Weights of a small GPT-style language model, trained from scratch on English Wikipedia.
Training: a variant of Muon for these matrices, 445M tokens.
MLP neurons of a small language model. Each row is named by its layer, matrix (up: input weights) and neuron, and shows model dimensions 0-191. Each number is 128 + 32 x the weight over its row's rms, rounded and kept within 0 to 255. Numbers have three digits each.
After each neuron's rows is what it responds to, as a language model described it from the Wikipedia text at the highest values.

L5.up63:111118091172120065102149088154130092097156172159137118124161202166113131063125132152092113082150123159164133071069087155184135116119163158133089133085124082150098167090192156080099128135139097083180081117136097109167094151139197083123125168116126114168057121143170138098111181091173174144141172131122069140142071077178122142088154127104157092148182126166183176157175110127144173122167111128158126197185145134169082069099105106111085101113138167137083100146120119120091117125148158116094117097086082121132123111101080156143144128156151152128136115088133146077111119169149111146
First token of entries in tables, infobox fields and lists, such as "2" opening 2010, "0" in 0.15.1, Fe(eder), Championship, up; occasionally "all" inside parentheses.

L5.up699:127172089212108139155098067136091061141131180115169108152140185125106157158098135114118138104159171134086050088060103088127126135123158105127083112108100136150124096133112122123112054159159183126118090160114080144170142093126148102156137102142097104127170176047121144186145135140146079115140160182144133170142160090157129147133118115092147117159151177105087174196168111110120129125103129145176108170157077111131126145155129157095096094141089110121151173154118151125090102130130113144034138118113184085134116071082125191172094157135128099128198115110126159128145131072073170108
The first sub-word piece of a word split into several tokens, often "p" as in punch, psychology, pamphlet, or "2" opening a year like 2015 after "(".

L14.up121:070044114090088158143204110112115119167165180147153165153087124171108130138193136126099143094185159092116114119111132165131079145139182149137142079141141068102094113090118141113156141125149165144134112112073126171104102067138150128158099138095126110070096111175043120087129088143163123121120114157049158111103176062163152129144104120157077178154118166105108069134102190162140117164140139124115142131149099110107100150124072116186104081136067139140119213165138095096137152147138127165113093101133156154143123086140106142084104125146147151173129129149130123177127129199146105053
First pieces of multi-token proper names where the next piece is predictable, such as the period in St. or D.C., John, Le before s, Mc, Los, San.

L14.up265:095129114121145133124096154153148139164160140139118047171131138112162114115117152101108134136094087182141138120105156179144086156143132196106122083116118130152078169112121109142124126149139103111084109167108115124162132096095125080130135068092150168054146108167103133139083164115141127133111189124163106048060146073109176146130117175121149116062167101125108096172090201158142054141159139148160195074185110177139150137129148195149134139164137105096123090165081116092114177166158168129104083203090068149089174128091100161130093116113118092112112111141168079142147130077120146147
Commas, in, or of right after a place name that introduces a larger region, as in Albany, California; Palace in Paris; University of.

L3.up228:099106120148110151150131091048139119072161115186127131143069084141162107136168144173115107142198135112158107149127115086187182130119127169123165122136203123101084118145113108119078122117197140098088125171132133093122102127117115082103149096171064138140064108138147126128160103168150184183149145137081156126105051097107166148092106162085164103147157118172177174148167074133119069095140126141151116130125155123119130098134070115122071167138071106171095127136143109141188126159077161140106029175116121146142110109114112143104092166176138096100130142123140138162170083130170097070
Determiners like a, an, one, two, former opening a noun phrase, mostly right after a preposition: in an interview, by a doctor, to a bronze.

L3.up552:173096123109151140172101122127066161100136095173130164138155144061122070198095088108119141138120100143078148129084070078182092138172150152116105137131129190162102188123126117147063134132092178153115110156113136095093165116148104146195113152100105101135115065065127172208093128089133195142100187151121171092152136096144165144101082162127107138123127086128134143122094134152114137122078109137117102166140096065113113152078171113121091098194088163114140125125125122158112129107135088150109199101118142163157170115131074168099150174125169090109169134106132146170124135056110154190
Word-internal pieces, chiefly the uc in Latin-root verbs (ded-uc-ed, prod-uc-ing, ind-uc-ed), also name fragments (Steve-n, Davyd-ov), p before unk, and dashes in stat ranges.

L3.up266:092086177182105127105161050120151134147135138178158188106138123158087089147188101115145118116115137177139135093090104110172136137120146144164098147142114097140096104114104103148093117151161145114112127116075129133064138115102131097089161166116077197167117174143071127098092119104097145211108157133065177126113132101149162136042164177130138091084129072142131125121120170154211100176117112134117162134161111143109102105080096150136190163086071132113166091080152127156091122097152112110087118177159144082124113163142150151167201158077142138149199141163120096133146111134167079137
Mid-word continuation pieces such as plural s and the 2 of year ranges, plus season or League in sports text (Padres, RBIs, 2020 season).

L14.up219:114095127132184138128129140099129145159104154031165133130107071172085177145139175128141151128155173117132105137083148174141133105150106149151129156149100132156184192107180118046133123105141153146196111154126111142116116026156117111144120126132171184145149084123087146180183087125138163092170148134176085112129095131166124150111157129145157098064114156087148104132118079104203179116133068160128128108112106169121140137064102100106088117118120110110175134159121110167055029181155144083100165109156158126126123109112172131111154090095137095176120134137130145138078124139091104115
Nouns labelling counted quantities, strongest on votes in election result tables (Total votes, Valid votes, Turnout), also plural endings and score dashes.

L14.up204:154126150139109179162157150177096099125082156129142080115110144102105169101083131085141124147135164153109114181170106085138153156160187187156181155135076095083174140181103133116119142102107169128084095109134160171096103083101150102090074084168184136150112093110122174227122131097142150123133115115162155078058091133151139164139103106069168147123124188092131122142141127121147127109105133168066202138143121130145138055170117108129113118122121161089108108068119174138139154117115137129172080090209113139095124104082155148101111159171188124144136061112123145089109126146070146087
Short opening or early word pieces of capitalized words split into several tokens, mostly names and titles in lists and tables (Ti of Tigers, Re of Reynolds, il of Vilnius).

L3.up494:076086110079133133089104106158130126157095123183115147107117149148120097181171116157083118135146088116121154124093207098105139178105106119176138116136099169076146136183154071132127104079148143193111071179097117194168132191140154134156143170114153153137116161090146069086125143143104132082145196122081117127184104089152119059132162109095134105154149100162047131127129134122122122191170085117159118156163085122096115132064093035118131165140160175114144112116111147163215161138135167128138119163133109128137132165122175188141092117189134122158123097121119138169081109127117122134
Table cell dividers and thousands-separator commas right after digits in stats, election or census tables, e.g. 5,310, "0 |", "20 |".

L3.up322:107102122102170186165147120158106135174077134119139141141064165190137171141120076127086129093115158126157116095142035144125148148119229149140134140166103157083131059148101137129099163140115169173145125158117204217083117090076091156114105150182187142166147164140139113125133121086141088119120144151122187164156103088114114094104108138113120184088124078151099152139110154066133129112137102086092216133133126075090180131138118111091098140108082146157139133138132124147130135131131078154133091119171069126134140078128098160072138164134115114086109193087090160118116091129099118120
Periods after single capitals or short abbreviations inside names, such as middle initials, St. and e.g.; also early word pieces of names in lists or tables.

L3.up561:109144129147158190159172079146162119082150095112129111140080117114126161169166110102117105151141123096145134105093102134099136110091077142162112131107094167125137103119096168074094140122178152080145095149093129090162090100131107123094087133098133118187145143152141127132083168142162148123134129160162158106113196111138115152180201212084154114101094084089104151121108236110190112121181122111091098170148152171132163073157095061111074195155148144138111152145109121127140110072098129142148209144181129075131112111136150118167119095127190173148103120105112121086080069102120096155
The second token of a word split into pieces, mostly after a capital initial starting a line or name, e.g. T-ed, G-e(orgia), J-er(ome), and verb endings like tour-ed, command-ed.

L14.up509:083141058130131134091060085134152088175131142110128132188094167164141153119188106133193086125138082078139131134146131115131193092105074158147131111089144091057110163163180126178137091132112155119067119154175067172130125140143151078158149132137169169140170121192120140124086145165156134148148148166150145155068083124124115090155077162074126100176123083166108075121150155135122083105081099158161123183131109122053098084152154119155101146155064108132127168159112099105148110157102146127077161122161110130163126163069086092077140177139122133097143095156127183120130112161136110140
Month names and day digits inside dates, especially in tables and after "In", e.g. August 2010, November 16, 2016, 29 December.

L3.up605:088083097125130190143113144139087205132166148127113123130084178159093203124132150088118105094157145078111126145109148148076104140088156139135104088161088122127132147126143122070102089093164142133102142090084191215096146090118157122090146128148136104162135092151087110126176110110138106112080122110110146117145126131161082091108122132155164121072145187108146152197140090199141143120165114131134185128119128104019120127179094151123187073148154116156122174076072163077119156180140136109155132090197134142155144148148099160141146150164106068105149138122068125166122084170100141145
Periods inside abbreviations and initials (U.S., Co., St., H. G.), plus mid-word name pieces or first names, e.g. Wil-bert, Ka-th-leen.

L3.up765:131093135116098139163176089135132121100099143113095147127102163094117121140120167162175115060192161094140069157084161129143162125134085215097152114113134139107085159162130163138144109107201131134125162148149205090116087129076107124141163118130152047135120157195111141109139138154075098068089150113109082122105111078181101119184131106131118122111104109140069137127139149121149093149105095098113153128121140171150066105148135124105140106150127171109090129037120088150095156156207175181161094132221140137119195127104095148099112143155161175092140096131105124145161148102150178102
Tokens that open a multi-part name or number: the space before a year after a month or "in" (January 1989), plus New, General, and name pieces like C-at, Cla-ud.

L5.up477:122148127137103065129096122137156099114151109158131172107116176142161116104123155161116160150142173132106156054209178094139110097132122102108134138127155112111142141136093095111071097142172125200148134163119127150172173077114079098141110162149163150170186121141088083100106120097088134051136134109104147116144091103094141080104120176149118071127128104087141197130146085151165105094182148149086120104111179082142109061116132108070053115145129116167098119165176125129129132131132225097080134095133129168170056157109187092077113119126106123144109068162142111151186114134106161161
Second pieces of split words (De-ut-sche, qu-ant-itative, Con-st-ance) and final digits of numbers or years (202-6, 1-6), plus occasional "to" after verbs (refuses to, hard to).

L14.up344:168089129109137177167135172142198138109130199144099119108144107093114116177080144173117146136067059087099112096109134188117123133131116094163158074148119120122113102157106073112121143089111157138126082157095107117135085148119135159128077077097090099108128105123154095112145091099178130095145163115119121130094106089132091158163135094161090123094100138059219142114179094115095113121121161134104131122173136142092163122100139130198166133186164176077118158155165143140149203174129194098207089132109087154050135145197130130153099118078114112180111144125135106150152138157160133092
The preposition on/On, often before dates or phrases (on December 2, on stage), and middle fragments of split words (Lu-the-ran, gym-na-stics, cho-sen).

L5.up680:094088148120183159146148118144092104095160125140190149140107155166132129142143102124144138051144131129108133124119130137144078104157153087105140066127143163152141130150107127136074090080172143117138159104132221155114117096133129129107155203141122123104077104187105120117109109116114099205120137084150149122116123109052173114145134207151127135109109169139099115120182143057171133112187106133158174113124123129095178115079169166128159130104124196075079065116137125167125128169106077147132144135162141144092153090131113103159144141139042171078104073188108156075144066123112066109
Inner or second pieces of multi-token proper names, mostly places and people in lists and tables (mu-rad-abad, Grib-ov-sky, Bur-und-i), occasionally a plain noun like government or attack.

L5.up222:148187114087160108097064113185091113122105195085139168106149117160153172130109113183169143079173112095109099123155161130088139117102093148136215190163140132155101192179125123075115157152092156094140092166144155128154164133081071135146079131121140190079173113120113132132149086126153165068114068158112073093102075114116130142083115121151106151147126167123130124130161083156156132156061085164154146120130095213130136070096160142093135118132156122142146105111143130097121146132166102103138109135119154074107093134133212135067098086130129118145186139110159114172155165135083166152
Two groups: first tokens of wiki-table cells after a pipe, such as Total, −, $ and +, and mid-word fragments like bi, par, lic.

L5.up548:183149137109138133159099078121114096108132098161119152127117183159143101127179122138129063123119137112206163135156189145163084154170160162115093071118141099093166158139124176154124137118126192169131125112112094096158159153130190123132148107112162147111137108112047112171085085162150135088138185106104142147143157115176115105124083172115165109128146065141071104113144171081135120166153090122134118151081098145114134077120117124063067122171081125107117147153107123204126195141204056118088129117142062163098103148135111156148141076100131075178130125126150127140086083136137087060
Mainly thousands commas inside numbers in election or statistics tables (1,291; 4,806), also table pipes after digits, and month names after day numbers.

L5.up192:148145153132135125131124131133112174173105123087163087082070148163148127167124073113105172134111085164142108149161172072113125171133038149158120174110080117125084201163150087141131122103174107134137076185129168117158142125118110143139113116093104121151102154125157140129061124066110099095127139111122123098093122094143085169099065118095156139195110161123080121122154116059134129156111176124150205135151164145096205135151201066127114068177176182115111160139127102130202159158147134119118065118184119088120105087167186125113100101139109103110120112107121148123094116152162095158
Second word-piece inside proper names, often after a capital initial, as in Jenkins, Pulse, Vulpea, Priština; also table-cell pipes and score digits.

L14.up143:121010024203150154125145122160071117134131112138119136145106139157118151141104128113193124109151185165141161102082105082104179082152144140163127127069151081134119198071098120082123107054134162149150118098088092164145131090121148103145159080114149154117108079147143076167157127109138107166117147137199133079090119115136148113137142138090093136120136136176142134116178182095153161154090136118137121084139189094127094080084130146147202103158115142091119129146133122165173161166149116154112137146167152076114109060118093119168134137154113147130137134137160123075064116164172105118
The first digits of a year after a date, month or "in", e.g. the 2 of 2015, the 0 of 2022, or the space before 1968.

L5.up257:153186055080088157184127133105107065124106138144064106104112108132127118142114115121116161106153129133196092138078104078100128183167120113144174117151144107133142157102113120181155112105110166119051125119159191104134132076103150100161181095156123084129119134106117105143112136142137158128148149117142104147186139112161057206207128098129124091174139088098130157129115147078208149173093128192123098105074096129116135136142102110105116101091142156134100104152080130170159170175165101171130181154109133104116107081194155156063130162091116143157108093074122094168122140111132198128
The piece right after "in" inside a word (in-s-ignia, in-s-ight, in-t-elligent), plus the space or month after "in"/"since" before years, and date commas.

L14.up633:068164164117142158173144128176123135161154108119121123138087154111153088122108195173115134119083158134111131161147136109088133079165157161113102128184098149093118101146118155157130058100147107128116169119132098122115138092092110122101099133151111113155127127205110063152125141084105150092148133123121191164131139107055222139150137157138113082150153104116072115090119058118123121136113075094087117140137200138184157091133132143061168122110197154117171160052120107153142094107176141139158174125086110124186099119171087190126161155069083166189173124090147090126104112119159120146
The last digit of four-digit years (and other number codes), mostly in tables, lists and infoboxes, e.g. 201'6', 199'4', 202'0'.

L5.up493:148107099138142083176099110075127172129149130133104116099161143153142134054156123082129140130180106162130099132166076139123104162111116141104113162112156130120064061145148128103105164127167119142105098147141105191144141119132198147125145084225144158129163118125111062078099098120149137131131090095140079162144173094134127102077165079152212144125095086132104144140102131147119106090120142175150123115100119049108129055150105155138137136128111169117132142106077154131122075136171110126080186115129149156150103075174117168145045139145120128103152145074082130165126250130153129096
Mostly a/an after in, as in in an interview or in a work accident; also word-initial fragments (comp, disc, mag) and table headers or dates.

L5.up520:134106115131136159135136128143038115146087120140148106110153171152095121091166122121161126127157133174060125120086087151088119155072120140134155133119152133089082057087149108079162105205087123125100111158127115059168082106095114122119162132124192081127180151138144151063092159171192146135126101137171178096087146112149119147100154141160096155137221148047137151135106165128142071121112189118093125137114105141132110139187156146129100107113120106161105099114127137145181169176107133153091139153164095134137111192164164089103073079106149193154149139111147080126109136102132189074
Commas between a city and its state or country (Knoxville, TN; Vilnius, Lithuania), word-initial "de"/"De" pieces (indebtedness, Debbie, della), and colons after infobox field labels.

L14.up486:114104153123135128139131134138172134175104156124098166133169129171063087180122123093081152072166110115124142135167137094110126083149175161116129077091172179154088103162127138175099132116162096105155118130092141123144104148119115160080092117151157127120117106192158119135099178169083156138141110142099130099160174138054122126161100163083107067142104107148123086113133195186157058096184125106147125115106100112112136102054073133179200106194145197098141169112150118123092144134233090146118064130160142121113121150119127125088133162153116098112088114150087078159127086090158133172
Second or third character of an initialism, abbreviation or split name: the period in B.P.T., C. Leon, v. Hogan, or the C in UC, M in HM, z in Uzbekistan.

L14.up505:085102055121231121160099156095152074109173163135152153149120136124135126136208120143114136082147121080137120142121117170120160125199096167148122135174100055154114124141156137112127186097133116128055125141159163147146202114125074189164130085120108103119115117153094122074114123150110140172087126238164103079162155103120084120133093118114156148131090106115144152090130180128162102109134099117083065161169143144075144097120103127107130129122081109106140145154122139106087182177150125127093100142114188063129141136097148139146132103125108128111154138115102102132109208154190121062
Tokens right before a day or year number in dates, mostly month names, also table pipes and words like to, and, of, since, died.

L5.up113:123175210137151150151082113140111141155145143114120178098141132118116161154132115188215165106169117075174129105126120112138132081118110148102135126159139172158092176106113148089054131175160140163102151090093149143095144097094092132181119181082215137128155140126154125103153130075117128151147116111116168079143089145153146133056123096089151130150098187159135104112133176099106125105051119135135159164117160170159040134082142116090124111127118122145138106128071092162102077211164105125091126156144155080098134093113113134082145108114168132093151154155105187089099106055141131082
Words ending a table cell or proper name: party names like Labor in election tables, County after a place name, % in vote tables, and surname fragments.

L5.up499:105134089083107168120139091128095163144150136074184061083152120183149174141142101124145097110098121093150136129115119139078126130096144123140074151104142153187073107113051125097128085132184080159087128099161197119114104098125085110152144128149178109158128101127111167094166096124156159115103157150128119050108091051097101102098094068119113125171160163102145150148101118160099095130147098134164176138169179106141149087184149148164138116153166114145073150169079107090094128157180140129161094101185148147158139102144101203097124117195170154168155096121148148133194148097168126088
Word pieces inside proper names and compound words, often foreign (Christ-a, M-c-Neil, L-or-raine), plus " United" before States/Center and occasional " even".

L3.up273:117097102125188097107148139077149159126114078101145132122127119067104105175122180136080172166157138168125097176139144179182164143195114146129138145071134172101107096131096107129059092160096121157099056107123112151131030130143143103121153124092099150166077167107156152127139104111152106140125145176040121143095166141062105125116108146073117142131138133095157169120146137158128101139145106118165173136153103151112159112181059121170133159153146117132148117055099124152144200078168076173125102090132148148134182135133136101161088159114121126177137088083114131090125103123087203073
Second word pieces after a capital letter in names and titles (A-re-tha, Amtra-k, Mi-k-hail), plus "of" after "one"/"out", and no/not/still after verbs.

L3.up414:062144133120136101099069122100120106137095092079100104141146148144116149178239148114141125140139154157086156092084067121112141094186137120160092155152157109149163172166166117129128097162149107100164044082121148115080106148103093144123131116180140079125124096143116138140146106120159089141101098150102117093132078137056167131128165100096124148135180172147218198127096070114089165117107154181141121131108102150147137190158153149094135129099140152145112129111090047169140151141139148189099066167101154088094126104124155083150176113126149104108084174166157098102105150151130152171
Tokens that finish multi-token names or fixed phrases, such as County after a place name, word-final pieces of proper names (Bhos-le, Hes-se, Lorra-ine), and "and" in section headings like "Winners and nominees".

L3.up519:067123170096086137083137079131160171077131133160132139142093150074128115093116169160098140151190144149091143109139153139149169124178186139105156159106166131108120123134152092140081133108089096109091123135180118076132109117180135169147130133110149143145105149085155171139167091073165160091056125157143165155136097126201116148129100160139151128094148056150167145130131085158123089152136075103152172151118124138140094042132074104097072142120083112151119045024150144120122169155109129152093197134173146144136131149104161197117069143068140103172149145160141120123128128115147164107
Mostly "not" right after auxiliaries or modals (could not, does not, is not), plus "to" after verbs like failed, refused, designed, and stray word pieces.

L14.up14:111154105124050099140196202153075067151092153133082111114106141117085176123158145122073153132132147185110183156175146134109136136104106152171155095121063150140059176185101102103167129152123165126118087168205158148088121153158108141125136164075154165111153140112150079123141117102085133134150192096144134118086148134145119155118155126120112145101099110102135203094137145131054100079065049113102166142167103076134118153119162132150147120161103096120094135138095094177138132110183103113083104152115141100109120105178141079090082186183114170119128116149151154121145137182127144162
Short prepositions such as of, in and at, most often in "one of" and "many of", plus look-alike word-initial pieces (in-spector, At-titude, St-ampede).

L3.up95:109168125146133138108170143096107187120128167094157118174084090119107170106114164151129115143130076127145129141127086102104095139140099139137072089075130174075067127172186103127148176114122158106107126062087191137149185138131164091133069162102170098078112130136106109096168157196171070109123088176241188120118161162131161060076133106134087151133138174125107141163113081190096130108125136122103130152076129131091131115136145111146159116149078113142144152155150151153124160159108195109105115117184116086114153115102110123136056125145167167194094095153134144126156089121164141106
Word-internal pieces inside mostly foreign names and words, often right after an "s" piece, as in Aleks-and-r, Deuts-che, Kyrgyzs-tan, plus "de"/"De" particles.